MLP neurons of a small language model. Each row is named by its layer, matrix (gate and up: input weights) and neuron, and shows model dimensions 0-159. Each number is 128 + 32 x the weight over its row's rms, rounded and kept within 0 to 255. Numbers have three digits each. A neuron's up and down rows have the sign that makes its largest values positive.
After each neuron's rows, "fires after" lists the tokens most often just before its 100 highest values on Wikipedia text that the model never trained on; "fires on" lists the tokens most often at its 100 highest values on Wikipedia text that the model never trained on.

L14.gate144:183167122118095153113127149138125097155132176102083126135108123131113140113183110053110157147133141145049139166088146126125128182148178103151141100095041143094072113108112146134152130188189152136127112105136114169103096145160103207121157124110072142145013115187131137224116082144130122078107104124123128133097129149145142120118112082111174110146089079140137086113134127152138121124118187082175124165193158134139156131166113156124186087114082070138104129128151128137154106132172134
L14.up144:111110163188118146135082142097084185143146088106108136204146197132136098111138166086103089121084135116111116153139097148135182119137109116160164101119171110157103095154074102193112079120173099081120071132100126135172146181089172062114091139124126116159095122084202097196090137072141132088120091088132105173107118091120106165082175184082158103156090117118078156098140101110146164088109137123145097150109151110134089107105110143194165091113092096128128142142070137085125131148156159
fires after: "il", " C", "c", " N", " G"
fires on: "and", "ip", "ib", "oc", "ic"

L6.gate207:089132136160083104204136152154156182061159141066118129150139146135207091074148098146168156094128201124113143063098167106148130140067104165081099072102124110093114128117100136098121149183145115161126133123091103121092146117112142144151115072111113134171128108149107119168141122150120118110142143136145142129144137112152166179117160137112142127223167128140080106113149161120135162079101127094161086207127127083149177127179101159142146128103066049143113164112098089080125093172104183
L6.up207:115138102106139118120147181128123146155130111106163101104065084187153172132131137130139134084075133156121121042166159207126177134074109092094071078117127131110139144129134160147102132164152128097141153177078096114159110131154079153100139157140116092183082111110093131130156123114135103127112107163087144108119122107117114142141154127115109097129126102082078160116167046196064096110145156079189153109130192113118076083189102133184109160112155124124125129146114150133107180047153053
fires after: " d", " R", " r", " D", " K", "st"
fires on: "ay", "ound", "ash", "n", "on", "ober"

L5.gate258:120126092118107064137141099114132132136144119104126093166174122176133099116156113122085093118130134137142163105150102143068119207158142065197098131108131137077162084171117088112140130148094106154093158141135098135056152140161133166176148139104081127170123109083112180138114130158155127114147112139151134172153162120077090202155126104155074145115136135090121153143114111127101121092110175143221193114148176178106111170145121135172098071150151144059138098149151173088158133114020115
L5.up258:146131182110119056122131138130142131173102113129084142172162140175114120098096150054066106165116139064112166169185085121108127117139129161184110136109184118094145099131119127133103125134115094127081138138156086147080093092141126112071107146097010145151134076115078134109154152137121137122154178107127138100166092085119098151100135108152075172080120101133162125097086098088150170123152167159146151115088136203122111131122117138089168092186123164075133133199149193072146145135108130
fires after: " P", " p", " se", " S", " T", "il"
fires on: "ort", "ot", "ver", "ev", "oup"

L15.gate238:130142120117164109162159117152145105181171189120095120157162137115096200147139126124155142187109145085125095146111145132168146130129087142151134121119147129182097150179175050111136140087069134104122098136131149193099102143143145117144174070112120114056108200109140171144143110102079095152124187168109114097179079100155170145091153121077087090134163099085103135167129202149138127104061167112121133129100140177130132128044097139143106061139118083152160178099117173127075129128113136
L15.up238:120153180112158145123132175130094107093141124148139100075139123117066149186143146140069188097096067083105114141139106141122161087179104175126133105073121112152155107115142144140106039121122093123169116149079074184167109100164129163119138163122116124173107174142120104098153115189090163148092160135102115116082122140116080113135115161147128131070094125121139134166136059162181135133150104086113075101124162167133121089114122113157125105169165108152047210127100193172135156094193109
fires after: " h", " he", "s", " s", " H"
fires on: "el", "al", "l", "il", "and", "t"

L17.gate58:115152172136210149107125120144088126145126119126143125185124069122090198123182103114133078167154139078151163208111124180110110064146123136196072138078135135115112117112105163123124180073112106152131151108159151151146077122117090135143099145130180080120123127165117117142123106127101092154167184144092125073116113088146079110085135158124101095147177105091135135096102102103157090184163078112139067095179075133144107126171135136105139119145131105071129179130105179081204069127133137
L17.up58:095157166138121092097159098158159078120112133097155133146118150133098129100178059135117094131146082141182119120121137125100139133174090095186094128109226125163116112134088095159170102114145107104088126107052119167231118114159062086105134132134111109105112187103096159101149143131103131160149158136051089166166105104124122136070115173124088110167173074116111123147105145102147142096170090057119096151132112166095113103120140154126053128124118116091148151167095079091088107074117123
fires after: " s", " d", " p", " play", "pen", " At"
fires on: "er", "l", "ing", "el", "rom", "ed"

L3.gate195:138153210094162098128133133143132147078138124186126136139100106140120162105131135145208131155107086143070081131119122099094064120140183139153209103140136110141107146089122129141089142128139121107078090133136119183126144157062104140076088184132090147151101120133154162099176140093112146157132179133146137108163150112125058104066130161115076159149078118095182113165158134165026168127100146086153099141101096165172142132134153055082112167092124119102134061118161140157113105134101114
L3.up195:114156118132132059143135140142143118094127098189104133129093152140128134052154107098206136106096063145038098103119114052120086082151161085126168095083147113148100139111138132105102133176096145129113118160143109167219145147036127121093125158101094145125099150177131163140100174103134090138082173143141106113172170097143088088094123184142080145092139155118184118149134126099090122115111116083179120175112093167155144121128201126095097151076111149107110080141163110163108116130141137
fires after: " |", " m", " M", "a", "M", "i"
fires on: " –", "usic", " —"

L6.gate70:122132158058126126101165070120151114181121085079130104115082090074092132050117116165171144096124101167095168126083085090108094108132145083123126087124091149183147120111110155155132092200168152143117029117140143115152132129110098134071078077118142141139129087131125102082129125098144136141093134179153110163144157120127194123162109108071113138097147130189173133135124143118152154139121167069182165171160104147159116143136188111094111134113127191097129176111121069112086093131071169
L6.up70:161192085080155081122163119089171120139077070162138140122158085155111122158127097121101153165124052155136083125150159121159157100148135144163237122095149080192112081095125153201118169124153123126118130151118159114143101171124076140154088122117108153137128171157151153144151130143109197200168151173098125159135105109111145080090065087109103126103135106126181068127144121104154143122165135096093091128184130173095096144111119140150172164090127136121119151212145135142094123165144086
fires after: " m", " M", " ret", " t", "M"
fires on: "usic", " fl", "urn"

L8.gate240:114092157117049138137130085131127121190117078103118070120094142174142141156159119113143131150147122137125126144247170106081159085135188168111192104141148086104102136108120124152143160187136164129137140123171085169137101153167087085092126059105122124059114084185134144098111102118124133185140125079120117132111170155102088110114098114122178140155121134143074155107119138134145151147129133148125198093096101133095122111103066111097112085104087208150143125079093209102119120134089123
L8.up240:111119174156106148110119199076087127086119102157153133152099170074139117096108113094127096069124130138123138166105134164187195121168144115120066157082146183164183173142115146095108156171113125153125143068099064093128178117104170128088121056093134129157092088048160143080143085086104127127093119132101130113153118164093130144107110148104131155104106104117127158122158137180191202171120158142145138104093099182097162143100162110102103129156118099138138163124114149163108050093084166
fires after: " w", " T", " W", "y", " p", "at"
fires on: "ric", "om", "ee", "am", "-"

L12.gate95:069115190083168095133113122157140075178080130160131164121107134144123081140133136093135126153117133097109076187157101136119159120095068088133120147091147084168153136133112077109105110152049146180144131102170078128125149139161138106156135097138106178124122126115198181152103138158157140116141212109128178143074118181152110128100142138120092158121127107137112106088149097130099072099105163079134087141099115138178142159144151134092169126089129204138132178146144149071120127075031063
L12.up95:129131153156164114119070094073109130139121098128130104119063123123217169153209103110141164180137132126152115157124137127098095108120126077113196200170050181132142115158186122117135155111125158128161058143149109164140105132121125120159103170125135127154149145108075114119151162170129070119121160103126137154109102114188112127155053107120127123116118173156139128113124126127058121092240105155090177128141169196125191081124102143109146099142141121121156106117130175098088142082135110
fires after: " s", "f", "s", " S", " f", "ollow"
fires on: "o", "u", "q", "l", "ug", "ig"

L5.gate204:189172117132159116109144135114137181131116087143132109033103137139074114152163097100139179147112096159041183160124118074091122137078100158140145144066136121153134154132154135156055121110068045154107081156110085123159128145148135154122112079099141145173071115136118115101113128103118184150126162138150086126119121122096131111093101170094090208087120107143152096106156136074156148099148091122085092155166132157119107121118128091127121124036069147054145142167157141121117105095121120
L5.up204:143173155143156094128160143079134135126098064179098137054102115122074147153155080108096144139141131186113141111183104109118109145116083155139166134106107179183113116170178205152041091118072072115099081133105164137182167143127096195099131067144095155158133114112173158086089147109170158147181104139179137115156123129114113060105123120086099160088146143120140110086152095106136152148115120105117120129158108154127105094155116108126133159083075127042190115171144109131162139141113141
fires after: " m", " M", " H", "M"
fires on: "usic", "one", "ouse", "ale"

L15.gate253:190171088053162146175126149159106129153144145152147148094124096114146128156068138103110153134147110105117149207123077190133148125181073106135110135094084181136144125076113117077159129147071132074147137064157117156130143178133159173115055151123090128126098141112170096107105128146102170162125167158118184116113096106173112182177117146131081109142177089127128138158118136147106146154156097101142161124103122224187151109150107095059097119144169110164110143129113134083140139116057090
L15.up253:113206122094110119186115137195132143135129105141133128111119134133114193175158110099069108117153141128117183156203094181068116128136069133137088115132112171146128116105121105070132093183024106087139154114150146133171138164139089157119142135108079120164193157124162132102103100158082146124098158141078140117151038167175130116142106103099111141155119101130069171119126066112123194131192108138146111128123138174161106056133110124109128148144133106103145128175124153122116153118050132
fires after: " s", "s", "a", " S"
fires on: "l", "er", "x", "el", "us"

L18.gate145:101114120076139105120102132111088177208086102158175163134172094159101134078129096178108155109163138134163093154115158172098118163109203152104125140146163085131162135128134117068054096105144137112115168117180124092116200121107155184137142155097170142156147149103102109108101207139165080103129143119151071187128145092159125093106164140154161075151160113121121109167096176087080151124200132139143065146105131125144132123106091121143101173147132126108153168100060163169109075139097115
L18.up145:185089103155137185118145181104180126152122137130193096005138140142156103121101088142159099157128133212166162135154152134171151171151158119124149114091148111071111191116092098117157114112129139141118142090164120153158088093124140092149077175131144116100180104163143166162111126141165110141139090151124230127154161128091158142147146141124139101117184166123111084182127142126105085167133189164149153129138138169082120090098108074123163143135115140148140123107135059054102117112145159
fires after: ",", " by", "."
fires on: ":", "5", "0", "7", "6", "4"

L10.gate41:127088112148182136139113112128089168101070153149167136072152163182116162125155120125149161120137093122149154132101108112089176146109112096116064098153141153169126111163123146076142128077167151107158159188151125153112084098126092134079165166145152092111086101184109115140062135137174145112165045098085123093159131117062106147102087181118077072156102127148162088107146157117106112151055109077156108133155104090163143164167081126148163134095143142090098114102097076153146036127159114
L10.up41:152095094162122109102131065106153082122056075140158157124076108155121071111155106115100084121139152132106168145093096092096114102118166112136126129145116169179080131160157131091107157056108089099119117114186155164085125131111101114123159099130133130157084133150163139150060133121189132141198131084134119166119142187077169155038047144134070126137160121151194108110075118191103169164120118149181101100126135132132149115097166135096163180065146116140115101156128107131086121097116144
fires after: "O", " O", " off", "-", " (", " M"
fires on: "n", "ice", "r", "inist"

L9.gate305:145071080065104121120117132151115113158114150139156130096147086115144169119130124119138146111218137050108089153122121088096118057116180098096115113139118142166068085172105104116130061072117130064130107151234064131163136098121130152130142104103168115150087138133151147206135122072117152126146138083156130115111124146195156121151093116136158149177138069147143154182107106093084090144118107121112125111103100120114111121065147188131087110106111065193108138118114148097155100118089114
L9.up305:158109096117123125161135154107140064192086082091145152088124122136085157145128086070162114109139129116129115169125094128095080114084137147119054155156089160160080112180072153116145111055099096107093108152146066194109146128122148175083105117124187083113063144157158189176120121093088094144115152086162120145119145161128159153129073153073085119112130107171078176145110150104117138176103110114186151087118093095145149166084133139136133166122160168142116121123097143106067130076080163
fires after: " (", " in", "-", " \"", " off", "ing"
fires on: "l", "f", "th", "p", "ice", "d"

L6.gate80:179124122143123113089112128110103144188083150179143091097119144102190087127127065151063159156165148170090132118161171126142190134127136144098088129099129097094064143108137136076158177109150090127141105109116123117117109087107137176019197141138135153113097129096193111087127167174124120157056131057131167153066130157145165080098138135140137170114114138116120129135092124121098119151160118131143123102045117173099172179139107097167125165127091146192150111060118129155123121128154101
L6.up80:155129159149104114111110118146130102170100175172139089142135159130175080145122060103104176165127142136112097118145192127120192168134178119169105137120085101111125181074172156097106121048093098117145109144170090181127085085063152198012134135156151123109137105094161134084094222142113173119086149104120176129092131167155156114113133160118118137104139124117120152131113168112141122158163141125146167149114121143120138145131073129168128169057131161164111073130098148175174134146114105
fires after: " T", " R", "a", " l", " pr", " J"
fires on: "im", "om"

L5.gate245:178132112161106185106126134167092175161175100131186106165097126125155116156109075083163165129185146119122193138143188187123169167187141080177075150101104183115084123142067146106137169153154156141139127116170145168131121153125074160130148115088107148103107127088168138167101142180057154090163123076080158123102130084117160151091099148125127131138146140080120077096148090144097142130135167120141080122157054143189106179114106060090129100130098116121132105156117101113161166171157114
L5.up245:138118154106054138130131144107163122171098163147122134158139099156150119051087098132141135150149122159106147172133127110186184133161176193128119177103186095135161136067151165098171152140097123132088156082157095109111123085107130112067167114129177138105080082141160150059077094070157085088117172137093165150121139159108172155119102092173088157097149146148105161155118191140102159207127175080080142118133104132104172175067143122113122149132115135155165120097094162105075156128107105
fires after: " w", " T", " Th", " n", " W"
fires on: "om"